Part of a small language model's weights: 269M tokens.
MLP neurons of a small language model. Each row is named by its layer, matrix (down: output weights) and neuron, and shows model dimensions 0-127. Each number is 500 + 40 x the weight over its row's rms, rounded and kept within 0 to 999. Numbers have three digits each. A neuron's up and down rows have the sign that makes its largest values positive.
A block is one neuron, or neurons of one layer that tend to fire together. After each block is what it responds to, as a language model described it from the Wikipedia text at the highest values.

L2.down37:441551487534350493447429522390512494498515463516543553440491494484507505517476484564454507501513489524532527500505484483442550559535572516585503540507489482490489387503557505463489415471501534473463493530472541480515485493539469530571526433489486524496527443513533476479523508421397497531534526465545474446558526548445481471500471463500570515572467449489485500526572573527528448481473
L2.down725:539507554506494462548510528500511465518514427462532522478472480548525485442545561479487451447531555483548505429526470530537505392539516479517484479494574481523519456497472487538476471474478513547487503507542521505572533537508463537533433482532479528543477526547439552443605544449524431504513533527477420477441542435499408475445505493544519536517578473520451486541536517521479448570540
L2.down730:525481443488481472496438486461443504521440531498580563405511514478525531506455479443487527475499535519520464539509501523433440471438479502553478505510508495523475591459469422585506534520474536478507495449503456456545503467507515616496505462522463469456455502538431541501434501463469529445534530521495434518526532479496564536525500529411527525477562486479493528522478492453486538490466
L2.down778:407494453528422589473530581536566499461549554512488476500465546411456555543477531490519530559539544493473535440541544499562439520479510488435494545558533502449478572483512506537531457470409521537503401447484508522593478551489471550515564497519441595565506549555431523533427499500445442453478448435523499467477497470505531472468503537490498503520499492532621496543471510467489493514517
Passive verb continuations

L2.down12:443526476516499493557545467463485544449602514458504525529498527521472543542517463566479466545495528468511529512512461484504473473505436419510495552532499501479551487493400463471456538508491502552509460553512552497529514490474481497500516411545535559486538491501532527447550521504527481535484550489530502517551404481502538544430503558500558496514558619470525526526420474487490505507573
L2.down318:461532482495534496498522498523569474527556608463506508467492513522447584542524467503504565490507456491444610472537523467493467518515502526448550518539446494482469547448417530438520513546500466504573481584506482464534588512488516544446513508418516513430526472467471472488492449464470425490482541480552528538472460505514438545484546532493485503449492497503439472443492533471521534532534
L2.down320:570496459524537456451454487513485506537608547492475520527542497490481540526531508538496459552542498548487492415505537493527514480451555531471494533492473487465498515549467466550524463508551451517492415565549534612571523423521518515539572515519451625430514507508574461494511468525518491536482453444495472533403475526487437440503505541455498489484467533515547488564552458476507543517510
L2.down511:480476511499500473501450538464462481525594498460507526480571527464528498464534573494518537456529506453528497490494453536509625469500473545425555458553522478556498504440535529465457568547567551499546534539515503480533524455450627450540504527524541470532451444486464490449481440528560490509438505525464486492493473484475488474436499475577471477473475513477484560526441526586431460428542
Table row label words

L2.down474:531521510537502527541482493474433457442518539400465471490438537563482562479492497450501534515521555519447580459560494491452427557457432462514480483425456528515544467481487500503496481505470523473469490424430491518487476538420512483475506507509425519454548520622540461426492487568496486556465499512515527523451426460514488525480524502497523525547475505473469579504491427594541468488491
L2.down486:539517463413470464439473544478487539436536561497484576458475580477505500560528526486482462585574477590528472472475495467509394525493542588496461470537514487542466401519435471476560497527505508490525477519480559556439481521503470493488453476454488574509504488533523491463501465501482525491538462452485570548467565495516487471531620503506590514477472427472558525487511502435476475531460
L2.down639:543457510508506414507529494482489466512451513586428457519532515518536433457588502490494503542547523498513510501520495526523475489492512571526470543535407459552554464598429505515619504493426544488531500489522497502513474478516494530515548458471530484492519486520460493515554441466487576448538530520525557519527473479474536519489450450466496559547515475439479558508442530468463491513453
L2.down676:468479501465525447524504583479493474445478482490544545404457524447574482499509514521523416523496502527485467514519513523470482513568560462543486461523426477537505534422470518503525547526501529470541443537503562455511442461428477529443426532472452526524441524509410502490579444450515539458447556508544532477474554490483585520509536474489367444468538455470496426541569525449514522477508
Surname-ending word pieces

L2.down165:491484445519543505576465606494557490530556508503434452439512551538546510463521500537479536541486493512532494539494504470491483550472508425499547445531487469509504517484448592497475480399510564522474526532484477447458488511518464460570474449527517477475448471455500522496486550488516504464552468539467467540528417495486493478536472547472430477566527504490494513508463494509498481485474
L2.down332:494429506470498534428495483559500531521542456514507502507543546458501467512483503499428519516525471498558523478482520484437473512449506534468541539547545493452445513553449461492554530484477496423520439488469503493576526489491498466510512525533539441470488422470567529517488521499523502523477486509524507479538513503495530495524443450516596573537552487497611512447493546532511441523523
L2.down645:576464428543458481473485518486519539515459536487438454556403478488526522480497595514432519529505474585513521470473509558532512470537436558493506529520534503488499551544469515425524505515557531483436489548533494474485476501492552504472552417528507513446543454493502528423388499541424450491536471511481488492514457491519523503521532566431510470510517554527459517570458464527489463507495
L2.down659:565479492461506519462557519459505495522430527483451504590470473509482479541561510516488545520516496587486424462489494524480462548489457504480520489456488494537521491547471540489500494462516562499522540516564467601476486435429475526422480528517504488502431487477451438501482593503549574507459528516463531546470513489511494468594523511489497472539555474547430546469450569441506521485526
Table pipes and mid-name g

L5.down705:483604435524450508459537523500487396545500502452541478577478484609520449459576439501538503562509475534477498518465582467466524422491497518539439492487476481505501594510484536560526522515561459490529461536552544527473558520459447477575505422553492463457501524509467394469467463517537549521508601572484481466487530467570471517463510401504557488482446469481481490506471576523469408531578
Table cell separator after numbers

L5.down515:503546516490495584436496491567514484465467461458484482464523374505509498518509457476472501459511476452523496470525455519504497506518456488574463544556551463581476455562506436483494494580452461420515473485467531549472522466516557486463517505493451493447411514490479493539488501511461486475481453472590522520476529493485480501532470534457464523517521488480513467511532490512462466507456
Mid-word fragments, especially "ro"

L2.down2:527532570565442544525556472487445493504444497565505488447504418557472508406508500443511553495486463468527537464519518464540480564448476532504488534465454534470553542432537545545514570516505526441581464467460489488535459525556436502459500540430524533508527491553504535544516479525454459468432585544517455595492511493484479521551437440525403465516456483458463416524544444510506540482522
L2.down93:442511596498468582524533529546558532470458470461435491498587489441491512501528433517502477496522395549464501468457571568513470550461537450505544439445512541529471500487505529554546594447514466464514502519499458564517461414427472484479439573475496475517450459497540487553458517437469502489502544522493430552559508479474532527562542465541594474492506521497492453444494531481491566505473
L2.down492:458401502561496506429477523479451485542513486424491489553523441532486509505558545441580574538492481450405496483493494531475572486511539452485498540491464522553556587472566494466510487447513524467538526565475553543537506587475539509503515453456484478514504457468487522469449518502486490494523436463570481439502567497449548550568523538461520397531498513440492484414501557536469480472473
L2.down554:503494527549512557471501536518484521573473539437458465444553424543560413506502471505497464428427527546425511463535556523483478486457445505559450530488512444465573519515486490543512547498508507501478528460481484483471483500427449517476477470580560466479590503543522566427472534495548552513490463469528567518426519549488492519542492500533500494507514544489525484483399445509510608434516
Copula after article subject

L5.down811:593530500475479499464448491432486527488472474492521499505539511529590530509483386439455461496461407590566535470554525531560493519521513552494477453480558455518433491521530507420489446500502469476499433578549556536499510553502497423545528490419463442483440539497548529479542483475534411482536524502420546452482525533572499557516482481420475537537538499450498516487510459489473453514525
Formulaic Wikipedia boilerplate slots

L5.down780:502535527498549472533512570431524496455505434485550518477440503516512478474546513527490462543509550584522531525544454498561482541470470519531496535467471468623485530599471574461528566408511518529509408455524515513460499554491492554513488510473502437491522418424488419548520488511474524493516474556472516507513480471456434467505541510468555436532466482477522572522500520460478500558512
Surname word pieces

L5.down735:492486433556527486571492519536508501516538505511457496476486563449459489472557536500503555457499527470525554488515559498466506505450456475535534514492516522477439540481544529452526493510544497550549560499486579496566519540573446515420545559464514515514528535588522457493482480527500513494522598520485456498500454483544473529428480470557546393448523484504470584550441595541472436535507
Past participle endings

L2.down218:563495533477530516479556493569460530431556473509527492557500603497553416469521529476466552456573559469448508458522521450495483539513497594513402548456465494537486475561471490525527554465490480543575527509533512530472510525445514447475530455518536491474556464481454479509531524540514518544469416478532512504485485505529534494457507515467504461555576561522457565481455527487494559557458
L2.down570:473556433514499503555526537562436561438502436519460512412516485507514490483523508563448537514456470492549493468511486484515512552537447494517478518542475464507509497448455521536532509419426493544574592490482565526491507523429547443501533476533513559544513490474427516518519546514492405491544476497515481459429527538472521505495551509480539458495467506460469516564459499507469475488470
L2.down696:512522515490472509575504480432488529519462490550454477494465622530511452440450474555506516483475583539485497464495507512502488522562565524488548408553492472467430494481500488479472463481501420508484526473474461557489439573455503505432518424494539499495539502498517527510570478441521564533467576502523562456551509468543512522474511509511466461497525551516523468540568486513472489507497
L2.down757:545516532519509518449469549527430545511517452489531517524531534501474446479493481485415563525539520499433480451524450432538486481592450510474513521518504591491491510465463477510581508499502495448497600489568538465466437563517494523474478556506537552490486477436453509461582469502541503501450497473507467506514448473515570491496486528508476519468467502531428487538511533462499505482522
Second piece of capitalized names

L3.down633:452477529498560560468516433498564438479480477472512507537487522549525511487483523526525585511499471550515524501466525501551540498543544500509466507470505395633536474406449546431480459481495432487472485526504469539506419474409524523464498485485484433477506474445486528511501535570427537525497457522439565472477462495483493570427490513500515532480566536526448539537550472547560507438544
L3.down704:563516522473495490491535465517499520517454463543534513544485524510527511526510484566474509525443440454450508468560540477572479517413470491511542586549533523479569519496475415531566487502455444523461474530488499512502550391543466505576544601504447479532566527527509497531498572498593490651492513487546574517421556482546489548510530469431542521555510498441424517489499523461536488470479
L3.down723:524523592596579468503460489509545426557540534417445474556494469569565516493532516480505491526531467507492543487562526464516467462508536551445489475492424539472477589482502491539478461486474501498561463539526457486506551567481483490501517512519480467434474583554500486495500501531552553503467450474489476481459414560471459494551556512444576484471518514515488501509565519537498466476481
L3.down808:540523443493410502468489525478476461475535499510513462457517488486442492508395490464509469462531432459480624492443471504542484531472536466474510517528441514450463439594472505550509572432540521512512548478502461468501441519580510520462520454444480410491533417503584479401465468532467474465496559501494507472491486524458437549501501530501516434564500517497482489493535518511536499445560
Passive participle after be

L5.down230:539443506495510429467436441519551421502499508564603474499488425531524480446465545537522511505431447523527581519513464487544497497416521478448476533478565418552490446534453507485510561557489588517533486505518557470479414526424543576449538508416480452513581450469444520454493465449498499595471525531522560533441464471543519526493405480503495467501503494530494462574551529467488481438524
Before entity description

L3.down55:500509524491385442510535557519541526477498447479447520468424513502494561559513525533439462493471512568496459529499528497508543481487458453526511436457502493549397551565452595516533470580509445451469492430507511482519528485540483547475485568448595562519533501440458499486477484526491491429502526573494538501505529543504542568467469481437481493476497397520577492546505521487506517528555
L3.down77:474442522473516485473565517534526447447490553474529505531474457503484440460488503514522490505475539504525513509534444501507467595507575514542485474522525517457482514600516538542473533542493469423479515523499472586500475456492515516457482483525536490377544431484545487515491413513463500454480546554481546596475441552523534435502520467459500463595468534478536408526436446497502431475442
L3.down560:406530558507534430550515487523455509490594473484503464484486503468487551490473492538456561500468497559489536424484524545539498486430391575531492552472493428482476509446465515510608522560546455496463432493460486583506523539563471458589558437446459546481516528496482487459536468485492542458506465541471464507504539500541431548503420440463528463561516484475517465440559542498534470595541
L3.down777:542493533466483556505469520526515559488496461513432533616520552539519493530470568506542439540447441567440505570474508492489520561508509509491518489497517537545476547460460481496445477461527492426449506469503550479538510525574527488502489579469409508532471546471437523514495515554478537460507495505543407524546524472542506539478481497533440489534496534527491492487530363481541451508501
Mid-word consonant fragments